python train.py --intermediate_size=1344 --rope_theta=10000.0 --attn_scale=0.12 --init="orth" --init_std_qkv=0.0161 --init_std_down=0.0 --optimizer="laprop" --decay_fraction=0.473
MLP neurons of a small language model. Each row is named by its layer, matrix (gate and up: input weights) and neuron, and shows model dimensions 320-415. Each number is 500 + 25 x the weight over its row's rms, rounded and kept within 0 to 999. Numbers have three digits each. A neuron's up and down rows have the sign that makes its largest values positive.
After each neuron's rows, "fires on" lists the tokens most often at its 100 highest values on Wikipedia text that the model never trained on. A number after a token or word is its count.

L4.gate1000:487503522502541481502484516581460542463544520502524476530503496528558464495505510520468522489506485512527481504506510535524500514536488496474485525514477493525518471489495522447521490491513456467489494476503437467496501522497506507501468514490519463500470560509553533506474469477507506499
L4.up1000:535510502504498504513488466450483497514507488515534486479519531487541514465529475500503490517508481488487527524483511476485514489482486432497533509518449517473502490492498481482503513454507488505466526485503505541499474493471499479493495509513491482514484521453482490510490521499489536501
fires on: "-" 42, "/" 16, "ion" 6, "–" 5, "K" 4

L6.gate1012:501521512520493479523505494552532508484523464491488473491487505507498502560489477516451517511513523496491455501538507511495540517500466482529531504502510489505507503530513538515534454511507513556476522528531491455508492482498486495461518492529475500521482485486496518519537508492513510504
L6.up1012:536512467503533482500483484495464481539514489536504464495462478523486483475495511523466472510481463501535512564454467498454512536489446498519505460526481516452511436505475465500473518506520484543478470474541484470483525496480493512471521491464522508478474501448523534509500526479484483492
fires on: "." 40, "," 23, " |" 10, "ae" 7

L6.gate691:492512494490496460486504487470522483528470467502463530499488480520529503534468502491475466458481498519448486486478502449411501509502504488466500537455514488512471516504482540514538464496535505568535516526489477510472488467464498502482495483491538501518479503538525499539516470474446492475
L6.up691:485480510523521522484502531554477501507496496557513481462485434504496489456516546475474455474483459515522467471472538492461494571474528493494527482484515507480512464511511525463508506446500481518513463511511495499437542528509529520504477586528467502495499514489490531503498478471496560503
fires on: "," 61, " and" 21, " or" 7

L6.gate318:463536510535485488542483434516496526516540478482519555519503485506487484472510523516488474492475486496481497481543540528535528507503541446455421529506523507476514509489500480507480531479494493487523475499570493459546462506500554485523472510493510496468503543493506484473526509459498501518
L6.up318:525503471493469504478526505498527523496511493490517515495476484509520511538501464517491447515525506526523491501470509503530551508515528523547435517493447492484449444486495486525481518543505511495540500512547544488500519552502497501523513466493498549488509522541511506471541479496477534501
fires on: " |" 23, "-" 22, "." 15, ":" 9, "O" 8

L6.gate529:534518549494520518510505480553514473541513505462496533473474486453537524512486512523536462529520518466515485511516480516554497532488520463482465461574523496501495483495528541538515506561477489468479478511515520489476485450484503484460512534501469492481437496538490516513495469537546493576
L6.up529:517484500513510542521497452498479505542501528494525474495544522514531459457460538484513483477481502485530505507485517454480523547462474487536449476520472489472539506518474503493504532507477436472485501507473520507480565514495489518513507566502536485530500534517474476517535487499487499524
fires on: "=" 100

L4.gate747:490500486525558479448495498512524456526472507479484425471506465510494500473491501463490485510531473506532450487488520472532443480525498491487493440525549486517564476523490502516553472496543487485515497487502508466494487505505521494517486471477480445517539521536503484498516506505494494504
L4.up747:525511493493518457508483519533505504517478481501497540477496437453463537536518481490485491497520508478513508481488501521479452538551530508530541475476502524469484499441541524522494546565517474493499497503531513474472503519525498512487439473523499490543479484523537508493483464523437480500
fires on: "'" 57, "’" 8, " over" 4

L6.gate546:540498516466505468548513504472509504534516457509506469526490524483555458488559487524491491506486509478488509493502484471500505503495517478500488498435482475528486499483493521459531471556519478455501499492513516509484485500542458480552522507521484508447489434511522500494496469517516523493
L6.up546:461485500494506472518497476506531527519509538510484515506539546515501498526488477523460483483456448520533483529486506549521548500507524454504541529519495523516490485508496458446518461505493513498534525487494509490468512494498467497488484521524514530506506490530500509500519532506501509553
fires on: "-" 91

L6.gate390:542474521534489538469519497477566476473452483517526471501567520468474533451460521485549484461494490527501530517519513510515536533532502474520503453494521489457508525467462499507501464480520554497488533474508468567546489494520515478528481512522509496436467477505480453478506487496481499508
L6.up390:478544492518454494527500497506522511535494515548504502522532499449515498498466470500513492454497477503467475513520530558502517513543514499481515494484484515471467509485538521500519476505486530487520530508507493527496498476457514491521491525483515540480489518486494490515502515492488471489
fires on: "'" 56, "," 16, "h" 4

L6.gate560:508496495531470520493484479496498508500534547436489460524520464508529488422516504534538471487508516485514448448510491521477502543444505538549469510527473499481497450455507463493517507479491471480530469472561505494498501451499494513486464495507498471501476501560467468489495523574497504500
L6.up560:489468453502498515490494514499500570542500502524502484507520484543492517489496449486495497487488486477481539516473510508508504514516532474509445492517501516537483474492512465528506499496503469549527517480484511489482490485514467474480460491526469501530487500495507505546549461505472499555
fires on: "-" 26, " in" 13, ":" 8, "po" 5

L4.gate1078:500467494496473473550525482473513515485519505520510492517505479515530496528482528488441525466497511490517484513495538450479503502506484482494488501507509502517535475500516527531495507483511472544454525540513528546507459494511485491483494535518515475555456468481511531529507506507480462490
L4.up1078:530520462522493492500487489502520514450487496488509480518485501511472482509481479501496510485515435562517499505515516512434475527526495475510489501450505548501507510477510510527496462456492499560488521510583484505488500530526542512456521497496519484476482474438478429546508493499497534500
fires on: " and" 53, "," 33, " or" 7, "/" 4

L4.gate816:506518458481503509450488504445447492518508550506516495478487528515541462508514482506527521515505502520529503500489514511563497448524510498510526501509469501478477509469472478535495496533531491504469495504464507499470487493493498476527484455502555527510488489506490476479464470488487463532
L4.up816:527504506479536451490546458480470512520485491503472495459495495489485522513530478445479540475487533535437533523484484485521486499502520480517532446465508511506480534480508480482506533466447483521489528512479487519506519516492500497527510535484533488504486512513519483505537531486506498484
fires on: "'" 16, " (" 11, "m" 8, "ence" 6, "b" 5, "ng" 5

L4.gate446:489480470513493497512534526539506518513521489563492499490515471525527517527474488501498434514500495517514491479489526492482483530463480493488501497558535513518487515494459481558479525530520546513480516507540516512462538500490520481464502509563526501474492475537526480426451449463502540456
L4.up446:522504495490501518478448489440507489466463558475510473478504488506534504498479499516470529539500517545480484505482496473507494497447492496475523456508480500498508451543432487477541490498529482489518511492527529467480512472508494504475456455468484517509525519518517473548519543523488488494
fires on: "  " 55, " |" 14, "ci" 4, "ti" 4

L6.gate792:534535521511531553506516502507517491462482490492466458504490515474555519467547457524499490491503479495471477475484496469495490484491493491483510528526512495483543462501506501479483503513490476538532455487527507517512481495504429482473506481506539517482466535553465466479494491531509521499
L6.up792:507468504510509485528474485492511503500439514498506460493496485475487549534464479501500475502490506495516481529475528491476500475499502469517494526481507514525463517484477509508581501499483487511496498505464482496522528511463525541452470518499496521550535525521496479530493486516510513537
fires on: "-" 100

L4.gate701:512532583517547514489470498476501506515505511501501501474489483465524520494507511489490520549489511495584490487476541498510477507525500467457483479485456523478483506459496504427474452476508479488505488493519479530510484550510522519468517478507439501480473511475499481485500500500519493551
L4.up701:471531538497449523519481485527501474493522527466437476467457512500487509529515536444519500484532507509514535547528489491507492473464500494505512514495517492477466541500547539506495531506539484478511466503536503469457528508502538529515494527487503496496508498548545495551524473498487506517
fires on: "s" 30, "rs" 10, "'" 6, "ds" 5, "ars" 5

L6.gate1084:481487486493467469495520513497536471485525539483516504498508488491497532529511519501488468519472466476517507494488548489458493514470436498500500511560498562475504547492489479526490465526521487506464528527522504529508466519478495480480447479482539528515441477579526491521470497464517493506
L6.up1084:527525498503506510477441492508481505522490435555515533510481483508468481512521514494479501509503482494466512443512484488512553505498503559497503513478509472559500503547513517463512476454465492489467487531510518533496508459495559529537542509500527501481493503478517513471545519493493521520
fires on: "\n" 65, " and" 4

L6.gate558:509510517524541482438529511490509517482493526501514466482531482507491475482482514491446471499445486545515494516503545514491544524482505480447477462485550508487484524523469499520540480510494510507463525468485489589518486540480481508525494563507492492526472509509504532539552511465483515462
L6.up558:488496515511526502527484520522472504515514473511504515468552494498460493534487503475521519508479503506516492483528541497466522481500511457497520499523484518514535528550529518493529509466491474513488508523501509477518511537480505471494481524498506471469547542467526516514492515485482507500
fires on: "," 45, " of" 10, " (" 8, "ho" 5, "low" 4

L6.gate407:532512495495499486516525495548534479528492482520492502442510504483481499545439485518442495506502507536485484462474490495522486507465535529480517514513470506480483501509469554519550456496517497504502541511550481496489499513514516513519507530507493521474488546525476527539525436461519522490
L6.up407:542477494505483540471516456476486486479525458477473496505499496470481500478494551491499484515481488464493461505535481498486521534509520477500501470517475500522521497486509488475509493548470507530515501491478462501502488492484493495481473494482494466518493510473477560524514483486511509517
fires on: " of" 49, " and" 18, " &" 6, " (" 5, " h" 5

L4.gate200:495513496547510519515495496531508464520495503498470500490517491508491549469506505494509468501479495523506496526487483513489489510514561453475491519503519551445486490508521499462490510505525528503505481516515477534502487537489487536481512508530486525475454535476493452512501515532469477500
L4.up200:472553534534462505480515465482497504541499455487481512520526513486539547487539506506512468471522500473499526517527486487479476543519475504492505513513535501509474478506488547509481486562514519433519492530493516534501538520506520470511555509513510516502496520470483479507510481500496511484
fires on: "," 56, "ri" 5, "s" 4

L6.gate194:504495497498512486511501521504519488469518440518485514508502497516523543476499508510539497508491503493461467511506534480562465474534488515478513495504507534515466526487485531516499452498506511518493491456473497453551466465528479484511499491510481482573440461471479528502513501512525524522
L6.up194:509525510508508491527496447481473497475506494519471526468529464518482469514546552498466514488480501531470490460556507477488495463500492511471533508492471504488492524503499447479531539491509491493474490506558524468505475476498492503476490509511535516535533496505459526459513462479515512491
fires on: "–" 41, " −" 9, "-" 8, "+" 8, " |" 7

L6.gate399:494501521459499480494564499477510540536484510527509481447544510530473499512548514484470475558486498456480492511511486472486491485473510471524514547513509492495493507505506456466517548496535476514490492492510467483485512522549475502493473481504529461535518517536493494540541522500498516490
L6.up399:471495490491496489501479521511525509495513470493456485480527472489517529473518541483504488539500500512480532508522477531487523518498513500463511504503481424476509497457535505468508476503524472509512481487453421546574485462471510531516481491514535506509497507480502482490532507484542492536
fires on: "t" 17, " no" 11, " not" 10, "er" 4, " is" 4, " first" 4

L4.gate1291:490487492528495474474497495509497525537502513503480450485492483526485507491506474478483513472470531521482502486490511520505502484525490473507518484509548525526545498496511497490460473508525488470505465503484517472526443504515523497538529461501451494543476502445509480491480513453505508556
L4.up1291:488494499484477453500505504537506543518490502498501475503488515525410501515524494477498509464472500518489526489506466521513454474490505487515527470458517507513521493489519477485480504511524480483503464536461548478520521485482509500487528498525504513525461530446561485484517501450464499473
fires on: "{" 25, "\"" 20, "'" 10, "," 9, " (" 8, " |" 7

L6.gate516:502505509493492500517517472497491479504519510471511512513469506513514500482496534495445515503477528492489433491492499515500472500519490462530496503537466486476547461515496470537499463494487545521511492452515530506519446493467519473506514517511489516509462536516480479531516516497520482544
L6.up516:506502505486500516492485490487521528538468460541504446498506537429503494497503515486514499481492490481470519530505531477513495512508498528555493498513510469477513513476460520539502504507502497476515493475473520477466518498472504504465515509485525508484486511494518440479515561486531445542
fires on: "=" 100

L4.gate432:525515471494511463523499482516494506503505471516544532493460493513482495519529497541448461484493488492520468475506524525478502493502498495497488540499477493520511535520494515524516471516481512506541487524494469493512521467490509486526513473498516477439503459496468471460474475483516546547
L4.up432:496526455453519500495505549518470493496465535514497522483455463551487515556545483498507480514456478515495527455495558513462495505472518557476497486542461492505481551481482480488509498489499499503507479569523464486430498461486492474514512492526499535474485473502510555468489474482485475477
fires on: "-" 36, "Star" 13, "." 6, "on" 5, "e" 5

L6.gate700:511498477508468540502518507498495505470504478509517487552520500514509515490488516549476516490495517488485504462496523539482461512489507498521460525503492521445522452481501530558527509506544530528541492507508514540533473523492489482536517481511474475535479458505520455489498534486480510533
L6.up700:492497530503553468529516488502524485519467513507495515483468504448466525501495494467475453481525524501483506528524511479456516484502476490506523522515497492509496471531478517500512458502556504529530472486500551473533506515504519537468521513486492506480474507552489484480529526468495524504
fires on: "=" 42, " |" 21, "n" 4

L4.gate37:494506505495507486492516484480512507512513486483508516508516477459501473478497551508481503488461466488490449515507480491510498555504503496514475492531483458475537499521498458455510492482475498487480510511518496496506484478453501490507510525534503535540534522519505493481551489507490531500
L4.up37:551525495501540519526515501529502491498474542518513505472536454494499462526501519497508470512468489541486494499514518512496496480551476527506502478480498518522502517502484526501545521520491460476496518469529502541513548511475503499540534468515493492457509503500509478467503480514512483489
fires on: "=" 97

L4.gate32:510515495498532521507572511580504506484451474489478507493492473490517545479483490516486535484494491522519451542465495516474495518538529509498516525483518529494494517517521539513461454450480516488513501517487556503519530517475492486485548470522429507511510484465472471489492494516512501485
L4.up32:509513452497491510512535517527482518500480448529512528528466555494491526465491512524493523510501485481480514552497493518477484522532512527521535511507546506484491458510471541534451479469461513510508487527509462489526476499456483509481526490534517535517477528481467491496478533474478497484
fires on: " |" 29, " 0" 25, "%" 9, "," 8, "st" 6

L4.gate986:539461528507518498486486478535532471499465500487484495493482527523502505490523490555481507500505460502505491523509487510538514508512527459519499533502499486498477492520532488490563522532456492561511499431494488507523494493454527525465488492511529485530512493511508521491500523484519518515
L4.up986:502474484493488503548497549467496533524502538470545525489482509488493490551489461507485540487464495511496541515471490480460522511501493466491558521480523498514470503475476489527522502469524502501567514485512491473530490525525479509486524501499484498514480507495500486503470532516494507509
fires on: "  " 63, "-" 9, "qu" 4